Weights of a small GPT-style language model, trained from scratch on English Wikipedia: 9537 steps.
MLP neurons of a small language model. Each row is named by its layer, matrix (up: input weights; down: output weights) and neuron, and shows model dimensions 192-287. Each number is 128 + 24 x the weight over its row's rms, rounded and kept within 0 to 255. Numbers have three digits each.
Before each neuron's rows, "fires in" lists the words (lower case) most often at its 100 highest values on Wikipedia text that the model never trained on; "fires on" lists the tokens most often at its 100 highest values on Wikipedia text that the model never trained on.

fires in: "in", "the", "of", "my"
fires on: "in ", "the ", "of ", "W", "My ", "w"
L9.up1152:107148071121148110199103166122136170090133146144120130145138168112136140143144139145119143136156096125153108172140122097112136124142110118156107125130143147144131175125155101104127097120127082130099141138160154122148153190120141158093099109123154137106174128135104117152162128103155126130
L9.down1152:142163142142127162140112164091082106166120191147141073190119125115132117119180118103076162148121131149117115151147130160127152112106131171116144145105079172120136179158126104129131141130103125138118140078119161075097143160082155107111101167134146127124147124167168112109140123113121098155

fires in: "is", "to", "was", "been", "are", "began"
fires on: "is ", "to ", "was ", "been ", "ally ", "are "
L2.up1363:111106155108124134140142135167152126151118146160112136179114174108109130126120137135147143097129175165101139154106152135123109083095140119090122089120157133124159106106149138129116150164150079139127200109164117141124133126088112132121094113149143072115119127140145136106119153138120139100
L2.down1363:141134134097121155086128125139139151153158161150134138116151146119112161085130146137111143145102132167118177158141161131169133149119143124159129162119131119121124126193142141105118153078134096111084116136144113131111062085159107108152162166126162150119134124111146098098134149143146156118

fires in: "that", "which", "when"
fires on: "that ", "which ", "when "
L2.up1419:164126133150104138139090135124163136144136137124172113157135109154104122141148133119162100094127170146106086104133131158106088087129097137169140123100156124109123122173119175106131158151142118204101174129121126118150094119115095125135127113109086092116103133110131103117102103119114097088
L2.down1419:074109136143122115125159103148140133114119101133129146140117110126127143114115118150138142127143143148146165142085111124099129140113123067088134153132136121105104152158131129153102149138179101099138086153125129087162124130135174141116143066178121123132097182133156111137159169089084110116

fires in: "had", "has", "have", "having"
fires on: "had ", "has ", "have ", "having ", "proxim"
L5.up244:134153116135161143128149161143151126151093151149124126131162157124107176137120116118095130129068104160154152136123169093144110179142087118056160149129115102151112133119137135138140129094137106159095152117121125121115118153105106139110095097138108152112108160094098152150127185135129154100
L5.down244:162145098139138157163154108129113106152108106121139149098117097197151146153108145138165119165118134135172130134160126096113128120121158079166155148159102104167152125135142109151119106125137135165108122115076126151117099106156098099120155134094137098132101138126107126163129136133129113127

fires in: "of", "for", "to", "the", "in", "what"
fires on: "of ", "for ", "to ", "the ", "in ", "what "
L2.up958:124109129104154144137082125153111100138111158132142150131148122137116131178141111065124140144127149189153139155154149093148140131106094160121126120089135165142166128125110099110115082069117063152115103122149164140125138109070142141118148147162136130125103125098071140135129105154143128130
L2.down958:071135106118121124120136108162111136101125146120140124139130146137156141166128146070091120137148104131139102121128132145108119124121140160130108109148106129106154126112169181139096108092179154109151121131119155122106144110132148116114134138160109217070150110163109138158096109177138138147

fires in: "that", "which", "both", "what", "leading"
fires on: "that ", "which ", "what ", "both ", "leading "
L5.up814:110125141115133127094149108110104109117147119109078128102150102138133157126104129130096157129112127162105188155141100096137112145159141146094133097139106142124126109145090137142148108130129179130107167138158187125153168091132116122102152116130130154108133111133097133124142119154147112151
L5.down814:134171128112093152119127110125114118151153133157110165146170154143129124139144151110135093128116107149097100140154109164121097194122134108105153092111115148135114180103128089090151141151132103117142143150117120118111097091118140146133152132163144145115129147134156085120063106128126136135

fires in: "an"
fires on: "an ", "An "
L9.up893:116087162121116156108160134142118099156103142113148137113128162130149114127138101116145163152106120166167115100146124118130135116102136118163155136081106134118127140119131120123147099184116148161165139148122125111115144112153151132126118109152087102093116097108124105123119091133124139080
L9.down893:085099129121132164160133139156103163146103086127137111102128132137154174128104090090134158112123127156135108132099148057134149089116117115151117117141171072137146110105133130128088108148136171075114108097108135132115154168126104165137140111147140098162129148167161138161155138126137166120

fires in: "the", "a", "time"
fires on: "the ", "a ", "time "
L3.up830:121139134169071121076123117117130142159099151125144098132135114091148109104128114125086111147105131124129146154134144125129109146179075147153133132137149101104118118091137177081133111109131147131148129096104135110134091126114124115104144169162114106096097146137142130168125113142141124100
L3.down830:112126130105174136115157113135127141145117143143115112108144126098114120136121129135081126167148155156145150160165134069127125070146101136118096124107137096102118115124126164081129119179126122154168134131122123149104153097170118149125126132122164120119103167115106118152147081130149105156

fires in: "lost", "won", "now", "taken", "been"
fires on: "lost ", "won ", "now ", "taken ", "claimed ", "been "
L3.up1445:139101115162158103159121087140136123154131129092108172097135150129125090151103163127141131086132118098125105123130131172145107125109099125118141156145156156134086138090130094158151159113159171091102146134093108104112131102090130157093165138065142103078121127103088162143142188118135128101
L3.down1445:132155125121121146112139091131115127111126141122142095124122123139106078097105091096104109157116154178130086145098154134120164133115140152104092136151118126174113151146177121158111134140115124121141123123191125145133091099157155169106157113160138144136112150159084174189097121152121138153

fires in: "she", "and", "this", "he"
fires on: "and ", "This ", "she ", "She ", "he ", "ud"
L2.up1300:122110151126132136116160125115108109113108118127131125125141135121155136120139120151133142114117164105120138118104081119118129104092142119130159115171120120088150135103086124156145121087100136133095136093120129110138128126133124092104137147116114108103144148154139113121132078179113109128
L2.down1300:113123101135100096143150086126161154119181154078166113136124142174141147166123157127086156158125119124104138167151145154154163117118133141112118140136132108078099146121088129128110142142150156115157135118134101163149090103155104152141133134152087162103117120106135189179118156152138135121

fires in: "a", "an"
fires on: "a ", "r", "an ", "hy"
L3.up644:134117147127103139141126087114130134158134118123108122144149109133115109116134157115121091107124135128124125117132094141151109116130149135116140150090154102055132130100117148148129089148111132161110161132128130120153177131157122127134141143117144093130089136106154125170152142109117106110
L3.down644:109141154130129136087155158130102116092140133133155158174125137124158093109148148149142075143086088111112105156138084117164137132139123175151114117138094117112106141095160148117135185111145121134099131127161101112213139137093137108100121105133125111111117133100082090121117148089181121142

fires in: "to", "not"
fires on: "to ", "not "
L5.up841:084163141157141064146149116103126157077130113157164056106126102137125130099139146110162126151148121120142128145102156157116126124128137125116129093101100150131115164162112101162132140145085116120122100107085133052103122131136139090167161158103114126111150127135128130124146115150145143135
L5.down841:125138070147154130169124096164130135186164087180109065114155153118110124158112128165122144174146169123140133142144141113122134134133152164149162148063139157152102109144133117071118127100145126122127112157140163110144134130121158074100114111131081089156139100159102120144131085149146139104

fires in: "had", "has", "have"
fires on: "had ", "has ", "have "
L9.up618:145163134129100100087133116148117124134118122109117176112141108161131158111130142130112137130111094112105123135116141126158106135088154103132113146090113137154146108065110062128156141123139136124160153174102140103108165126174104138125095138092119105139112155124048136169167135127101101118
L9.down618:138103116143117168126152134086148130149094064157136106096095135119163130140138145118096126141153121116125115113129136087155187150158112108122166122106107110158143107127173128143157089133124117121123098111109147150121113144076119126125136123129155115108092136127143153120142161142120169141

fires in: "to", "not", "a"
fires on: "to ", "A", "not "
L9.up453:133198096120160125158137107089157145122121125104127132118072143128146164106133155167142090130129142156156122150103129127130166081116110129067117119147138135115153090160094142105136147124142149146154128144111142106131163094140154110123121143142156130122153119162130109155158130151124116119
L9.down453:125119110163133123172114143120121141125155122176139121122145150151131124104088116138166116055125097110097128112122099127141138123100109170173087181091148137124137061160109093123108169115105121162159108129103127135124143124145178097124097145147102142122119153147124102142153113152150098127

fires in: "was", "were", "is", "been", "m", "are"
fires on: "was ", "were ", "is ", "been ", "m "
L9.up437:145135155126133128072132122145155137178101125123104131141144151090130121143141133096111146159137112147146145107162163144139165161145131105144087119120146063119121160088136154125120151113117183134115103120106132107104143097155107129127146114124141154153140167202138126124101128143124147119
L9.down437:157151156091157130101085172162112145139132144105121106149163117106097111113136103130139156147121147102101145145127111130144107130152079106112128129126121132070131143137134111114128097129158154114108125127136129133143138116167087133146120142132140147155104153108112091100117168110130143131

fires in: "was", "been", "being", "were", "be"
fires on: "was ", "been ", "being ", "were ", "be ", "un"
L9.up914:096111151105134148140127131169123130127122112100113108141090131150091145078162103150115136130148157120143140108104105151096134146166129151120112143104127129133136102094116138151118128132116144094094165140118116125136151098137123164110092137103146087118136169133137113120148196114135138133
L9.down914:097129131123150172114136089181118140123110157134184137157131122121138163139146123132111114095143143131117135142152119152125145121142133132123174156101147111041158141150126110174109177127132182115111143115133170128150110125117144132145120142107147175152137147108135129113131128181157160140

fires in: "she", "he", "it", "family", "there", "town"
fires on: "he ", "she ", "family ", "It ", "it ", "She "
L5.up1123:121111133142127102112167164102145151156158123140152080109149099111147134128105117115085190117122100120115099121141119088118136152112085120119119157122131092138167116133116117111109097070123103130152121139164163118123147114122134126163119134128139128123155155152132084165135121147145124134
L5.down1123:145146149087132088087113136132159156146124145152110191137156130163114101111105122109091092116094122132141121139137140130090115103122132172135109092130118125119129140136107099123133102179105141127188092154161162146117086092118099105153094113177134129150123067084129184115098141150140142108

fires in: "a", "american", "hiroyuki", "their", "the", "different"
fires on: "a ", "American ", "roy", "their ", "the ", "different "
L2.up719:164139101166172142131128114126149099145135131139097080133122143112120071144134154138114129128101155160121120138109110156105179160129133127146156180150130124178107112102121152172102143129064085160158132068104112096196107141119103163087130083146108149108127105137092085119140161178161109128
L2.down719:129140109136136130082126139147116111143142140112104141143111152091112109125110109142083101167125122130129119136063111151130132105097101135125066140112141129105097127121148126132161143112132131126136124141121108181134150149142162125130125165106141147127134114153135081131129124065154127116

fires in: "this", "that", "which"
fires on: "that ", "this ", "which ", "This "
L3.up1292:105119125133097144110105155145110118137166133132110166117167103132164127130129105123153127111177178141099115127125096129123149099145178108143159153110124135118077124137116106163080080106118132120120103150127155123135160091155151156125105106158116123121132145104138114156149115106156092144
L3.down1292:155147133126108119123123121104142127145123178094089157117093136123134145133108129125108133116124124145171114101118127122149092135112091164128110139160123092129099101124126100114096101128147096163190099156116144163111102125113156107144141105169103132133123129140108108117115130163087115142

fires in: "had", "has", "have"
fires on: "had ", "has ", "have "
L5.up1436:130123113076136146100157125152156132140091089093144116143179138114105130156141176158084170118132133109178176151107113107149096155160162124098134142155119073168167134131125107135192149124139116123137142136121126144103108150222091139109138150145133092104146131115098135102128143097169093145
L5.down1436:139120099109114165099179124135097121170170076113135117167119141104136122138138122130114141156116125154173171111097122106113117164093154137115130150104118110118190122137098071150150138131153112160112107136132114120177146124176147142129089152088169128158104120108070136177134130147158146165

fires in: "of", "s"
fires on: "s", "of "
L3.up1343:119162135149192142159103118146071142169064112146128155141111118118117113127191123129112126132108113143133170161138129103096123149157103150095155118139163120193143100126096145093122161101133168110126125159137146158117133141092161089084117104132150127160105134102130125121119128088119124148
L3.down1343:085118089150131089163116105120120103098132138165127127111145108142115141120116147124137146117132107132107183137112123113113112133155120164144138108110092103129106180121141110130156162127131125128145150167157121151084139126153132097170160151079136108103097147117096129125097120122159135145

fires in: "the", "least", "time"
fires on: "the ", "least ", "time "
L3.up1506:112157148154108120113127120141093115098079131101111133122156101103108100139124162121094135132121115100078142140103110143148157188159137111130104193132106136101113151111160180113097138108084145094179103132136114126146149125097149152091139114101150089092147129149118078193112128140126132130
L3.down1506:139128133156081130104128146132102130107103130165094175098179132080124094136138139109117148088106140105103134139137116128149082166157147166126114134153095136151107143106098121116071140152125096109096109112146107119123154110159152148124095163132139137101108116159093101117114120123156103115

fires in: "with", "of", "at"
fires on: "with ", "of ", "at "
L5.up630:097115079149113167127127126129131139110128141154133174125170145129106135151136106112161098134119122127138132099113147132116143098178108111082088159115139102141123107139130137104142129148162126147121116148113129132098141122082142136121101154134079159139155102118130140149142133199099131094
L5.down630:094163107141123145147153163148181146145124090140120131112149103129108111138144077091118130119112131149156115172157117123099134152125136151112121142104142110165135106153113129053154099088112115111151130130119108109115165121116182123099147155142128143126138100172154097143138083153115145147

fires in: "is", "also", "located", "was", "not"
fires on: "is ", "also ", "located ", "was ", "not "
L3.up785:158101107133136153136170112123128119158117121145100170156144181075105155104108144167096160072166104121094137131120119135115167116118118094134113136106156167128143148098096108143146108127123132146139128095128133161107162126130106109128200122170134121123058139144151158131137079119130088125
L3.down785:144147095143137170093124116144112113111075170108138107122157130150100184102135148147157145121159144153168126126138127093153125098133135100103108134146122156098132131134123127119138126123107125146106068117164150140128125134186142100095134145134183137162139112136140132130148111103090083142

fires in: "that", "this", "each", "its", "same"
fires on: "that ", "its ", "this ", "each ", "same "
L3.up1457:107094140118092155092114137132154148110136146118125122131135169090149144122091130144095139097113150141092105118094119117094107143115073107165104113178133124147121127174102109086070126137114096112138119167095125073158126109174137089148106146158146117132191138130153144092128127147178102114
L3.down1457:129160105143126104126113133122114121106119139179107115094133119083083161117122127147140148093166173154118157084134166130156122096121171156170114137138127148125126158140147118116101150121104080106115135136111124144116083146103134110145108120156135164117157130144180142116134132129162130130

fires in: "with", "by", "and", "in", "is"
fires on: "with ", "by ", "and ", "in ", "is "
L3.up1429:142119133167165144112113139128113133132121121127133109120152147132143133132140096095096129135104144126063099097157116147107101144139155101189105132123075142130108132109134128161107129168166110128137149144129119162137166102170119164127159123137123132103087178133119112088104115060131136096
L3.down1429:127135129100118107122119149155181133093171171112112119130063133132129138095104098134133134086132105113124158129129104058136130114133131170093163128156117096132136177148104136112111124118151145120140097130087127112155080163161057140116114142138117140122121134115119170096136123149130121139

fires in: "with", "which", "that", "where"
fires on: "with ", "which ", "that ", "where "
L2.up1043:127142107128092144120118134120184155102121142128120102117187122126140167090111108139138107143177172123119131148145096155135094114124104122168109155105113139110135084139138145094140098108123162136106134113110136169143143172111109147090129132176124090125140189162086104098072106111122105127
L2.down1043:105142124140146105136146163133107077123163126163162118123080104132113151151137118137163124157119132139106151116113101115119141150149151126111147096076161158169123159145161092118123120125146117099164125135114108095104140127111109168106124112140146147141137157165131125151164120143122163105

fires in: "the", "my", "a", "an", "in"
fires on: "My ", "The ", "the ", "A ", "in "
L5.up1193:133128128086111108153059135111153120117103142091114148157145153146091092109116135180118095132114154169125118144153143126092089167116103135087120101136103131152144096125107114118146071124156132159138151135119168114075146160104142183115126083158146122109103138154054135137140116088137133122
L5.down1193:085146145114150080118146143128129130128127098145116065117123133131101134109187102137125095124125124162106108132122164138112133112145146158139119128155062156118122125147149123170117131177156128132154129150142093082123161131145089079127122095149126129113166137104190106118138132150148138094

fires in: "an", "s"
fires on: "an ", "s "
L9.up1481:117102144111106111126193082117141145138073142179139116109146127144089146130152104144148133161115099154113151077174122102147129128122133099128132105114117143105116152085124132107132125132155164155119100113105140137135116100123121148144166140120119067118152146173088127133176119126138087105
L9.down1481:172137131161135081154120118137141147141183179089093127163125117119144110124092122070138204166088170169109093091109129134125129127117071121106160159121127120118120088118145142140146158138115134099122159109098084142159129151095129109099087133153162163157150115154170161126127155158175113122

fires in: "however", "still", "where", "website", "not", "as"
fires on: "still ", "where ", "Website", "not ", "as ", "however"
L3.up1233:147119127118111114116120083188097133132142121173126122129121159139126152129140123106102121103106137166121160097124122120145141163177142136100114150134115112107106096123121105099085156150109097098158128171079116094168107110068148135117092143107172144108159119140118158125159097162124092139
L3.down1233:155146088139155105093122103100098148154130126138126141079146132103157134114118127118121148139138135146117105111136121094132113141131138149101112131117129125130055096149099143121143115091135121131142150120181178096096098125124138128158128136114116130129149099121095132113092147117112119124

fires in: "and", "or"
fires on: "and ", "or "
L3.up1000:132082132131124130132136106162117107138087115142153058177113137098124097130130121139111104127099085158180111150092130162118090125113156144140123113118128101094127171128124164128109138180172112142124147119101155098148103106151121087107124126171172165111138138093148111155146155106094099145
L3.down1000:121128118157111098149165104138119133104144115128188173141169143138152157132112130131100120151118130073150092113113065124159113120129117180175135144131116099178112094115106109133136097152105141143149086144170136070134138117068164102143101147138161143146127100152126137143105161158121137146

fires in: "are", "were", "is", "was", "being"
fires on: "are ", "were ", "is ", "was ", "being "
L5.up340:121098151153142162162134108143146158100152123128070133157174126139147105113094128158134133142106091120120132123091155090114140122146140142076153125154122139103131069128108075134125120115090135110157152116130145098105151120143133141162120102123145145138100124149127126180161132116131137132
L5.down340:155122115158152144163117125188135109117116155094106123153124163134136108113131116126101115133139124138078139148112115137137151151168150114115152132139108111123140116126131134092088166124142161114129108085159159152129116134153124123115147131138167159129114145126184128093097145145168143122

fires in: "the", "of", "by"
fires on: "the ", "of ", "by "
L9.up816:140123083147114185122119174175139165129143144185075126127162123120128088092122123104151101114129129142154154158152105118101141135081136143147135146139121141104160105107116122160113150107120147158141157084171091109106111138146143175133115115123088158093136157152101160135150121136135142115
L9.down816:126120107146123139091105099119089134147130145125171106122118127164097156165139151145101138125110160126136135153168178112152134124100145101119141110139132090129119160152125151148095156144143133106131136129124135080141114112100129122129179150132181143141171124146154124112125173094133132136

fires in: "of", "the", "most"
fires on: "of ", "the ", "most "
L3.up1116:151131148115160125104106108154086135149130081098154147139089117138155100140091194149104090137163137122166115152136148141144122109118098123116145133126162081186129126134084128150115146099135164136113095150123137153132126114163094121130153129107118147085122130153135124165137160119165112189
L3.down1116:083101141128129138109138109130108177129126146118152130129106109141133108149112134124092101125148111172164105128147098112140169112156126135101174129150202076156109130120113121128138081157148138139149188155114134159130166110195116116113125116122134182130085159142166135110085150160146142122

fires in: "s", "w", "nl", "d", "m"
fires on: "S", "W", "n", "H", "D"
L5.up525:185146140135178138109150106143125129135136145097151115106124149149106135173153130128125133123162148087150108164139118099168132097081152130120103119101096106119074146116146159110111114112157117113143079149109124140128159094105173157130131132127122145126103125164168141121121151092087088156
L5.down525:130141152155145111151121143094174134136136115141118130081157114108169130094098168154093111102119125156180161093078124125165134095108165121135123121096083125140096120151116104148122133146138124147139204150107107132131084119150119135093125096137203136163119089125150121155145141116159092112

fires in: "20", "22", "21", "18"
fires on: "22", "20 ", "21", "20", "22 "
L3.up975:116104110104141132176120167110109103163142092123112116161153139136150143115139104118141122152099130150170125119150113137112165141145117155131164125122100175113129114136086125157140117144153138127129113150118098154166146166111131148116129138086154162143164126140150094127164128141116146141
L3.down975:124136117098180130166089172102106081098126103133086127107176120099115190147132132102119065149099123136135124085136081141117129101150119118151136131153109156149116050115129137138154117146151125137119127116110117124145140159142127188123147112135103129141152111144109077124147141118129162165

fires in: "his", "s", "its", "this", "same"
fires on: "s ", "his ", "its ", "this ", "same "
L5.up559:141089130049120129145113141150091184111113176091130139128144181152111102143146114132102108149126063129150106109141119132124145174181098111169127104116115118135108148154097144135100105169146127138143138133131142129149156172126133125146109121140157116150145148168152115133167135141116143073
L5.down559:125127128147098124135150131145103133067140138119140097136132150106144108129127122123131144110099204150140128121118139162095165143133108137098119147165090154105134138103149120092158113067073158110091141144143110123138100131104124116090147119141128123105080167109138112176176166126162125143

fires in: "in"
fires on: "in "
L3.up890:120096133133112105103170106103128109159130122140127116115159102085080125139120089144142133156173148114115072131144153128103135127121107116147148132095116140177130099126127152107148066128131114119063165142135103137083146150076139180128127141165116123105114147137129106105121125088134109097
L3.down890:133136095087112130143088119126117125113134135135116146147124096153151125052131117137116133113142158135125128095129129111132085144119138153126120115129095147123104144117142184155102154131165154136122129141122120128149137074180106146112098106147129135112126114136123146141107107143143144123

fires in: "the", "are", "were", "of"
fires on: "the ", "are ", "were ", "of "
L5.up689:130124147138182115131119153180102120129083100140111149121131146137115119139126131133094160120156125137151125143182132122128138161058106124143175101139121134165117149144139171109134109107090114113109180135143108116100117189138131134112069096120138100126121121114129097139128141150126138187
L5.down689:115117110132119104177128156143095131116149132137126107170111141150169108136140097146154147138154127160104160139144114126158092147147127143126168202143154139105147147101185071140151106148146134107192046145143125088090116093093148129126122081133153112079175202130130131133100153133147128131

fires in: "he", "she", "i", "it", "watkins"
fires on: "He ", "he ", "I ", "She ", "it "
L9.up191:100085115141116089158128149120139144113149133084099105105127134112108057132072104153102140115122102142151139144117158122092136164119080129097116138178149110124128166156092098157129137144120136136123103090137155150088170144109126114134156137122115089133152126139102119120102112129160132130
L9.down191:114104112087136124109138131133114111159144072116141168128137083167155097171077160111151109120122157132117133100099164135104091132120134138161151079138096155121153085127156129117077099104119150126179140143101129133090121105112089150169128123164122133089140138125112127115072146109109157101

fires in: "an"
fires on: "an ", "An "
L9.up1331:134148137143125103132129139146092156123161121151090084205143118116139126131164116137141149153097124107165078088162118127153107120130107105129125152115130137129122131134103155075151121132195126163142150108135103096148119147119198124126116106166089140173127131115087154132200072139149123151
L9.down1331:129141138142145168143142144139130150166102139167137116103173163105117191124122121127128130116138134137133083121112127059146144141147115132074154162133114115117144147139124153089120127191163142108117107130122107102129130150124154207102110151150126123146149093136124123141157137163147118111

fires in: "an", "di"
fires on: "an ", "An ", "di ", "als"
L3.up1025:151130134106103085111134119139067115125118163100127109135148105127107129120153116139127135118140130160106120088134125115088116155159136104092110099080085100094157136091157117112100094143115111132127162097130156050113140124117121096153129123142135132124139148156121155113192135117088084123
L3.down1025:107143126142072125105141125125101136147136147113119086146179113141132127117137109132116121149122146125143078105131084118081162157118098105111138135102140163117161086143153122142104137148104153128108145094115102103145156151102156142130128107179132171120117129115105169135135148117125144130

fires in: "a"
fires on: "a ", "A "
L3.up373:141108105123155116103103143118130151114166110109116133139108133209086087146112134153135142134127110124146116169126126137156138121176128142151112153102129122108150168145138140115127100095113211156158128177130156124131135144121122163137144122171110138044094163102121102142116125137108125149
L3.down373:114082118118148102114161151124135105104129148084152142165148111156124103112120146148084098132100109092146139134129144188148088113100132119129111163095159142083139169120121126117123112106138161131135115151097125138138121153091153099119144145134109086131132138091106165146061149129111151154

fires in: "was", "as", "is", "became", "so", "first"
fires on: "was ", "as ", "is ", "became ", "so ", "first "
L5.up1056:145109155138159156095084117101127086118071115144147133117100102154124106158148145132145186125150105147149126142143143129101159127124110131150103117111186131094116116140102147127164153178160121116106135108117104102117122120111097130116157118131142104100143099168064150105153132118142126118
L5.down1056:149145094154131083175144147161096162133138165098156145141158059152096149131139165120169131120149118142152157085150122102109130105117117143149109140119098106093135139081143094099130111052138080129138102119121107118101125120148107133127088123110132125158160137129149094128090158085136096136

fires in: "of", "to", "such"
fires on: "of ", "to ", "such ", "ed"
L3.up1515:148129128149152130147161142160122130138127112113120141090163146130077105173118114107148147131071127113113133133131158112110132054117069185136073128137144116115148151081122126072131092132152097126123096142131136159096124147106108111116167088153111120140120133142137133147124100122129106156
L3.down1515:130123137132107120111081106098142111144130118118090131126126129103142137184095091097161152112105140116128135156142108123113131150149128136158111146103110111175102133144104126167125100115141104120102124110123129120156106095117130110113072152183122084122122129177156125126094120119083119146

fires in: "an"
fires on: "an ", "An ", "sw", "qu", "Tw"
L9.up196:135143138126111122095108140130111119150140140092132126138147166097096105151140172143133173146112132161102122146127079113110107112082145111095128137129139144116142111068106133095133129200133133136114171104165173105147076142092112121162076127151088115144109096127114165121090104097164128136
L9.down196:132156114127140118107143110118149135084182137164151130102164141149112116120128155179152185148128135106180173130111143086117152120125134106181148145081122132137123116081123106140158141159131147115139128140112106118145110145113167168120100164158079121118133131130123185151106107124131136107

fires in: "to", "of", "for", "as", "with", "when"
fires on: "to ", "of ", "for ", "as ", "with ", "when "
L3.up798:146146163107153148121133127139096086136114114164128114143164093146122122113137145138133161115155111116113150161142140123132125108118120141154150134156121152123112097138069150118157123156110135162089122101134140146126143089117113117137124110150137106125139127134105115078133129128104105154
L3.down798:077147088112121096128114096133146133158114101169149138132068126124132151207101113148093122163107117146142125139111131133135130106120110101112122085115190156123124156126177115139108130121148109125145169166100098100132138137125141104158105105148143137131112137151125181197143100147122164095

fires in: "of", "in", "to", "from"
fires on: "of ", "in ", "to ", "from "
L5.up780:126165171120127172130147138068148124124156089138115101105151124119064106178074164112116118144137128136126127101112107134139138099107095142109142132134109134133150108146137124156117099158132081118122143147109087133132133091135126131117129110075112126158136134114127123123139139108114120076
L5.down780:148155129101091127113099118106153147115141133145150166148091114125153141146138101133129130122128106125146097168160163092164146123134131101145097120151119150092115154153141164127115123131143131139129098153132174121115119094138139105114126134155088136119140172123130124127116171143096144126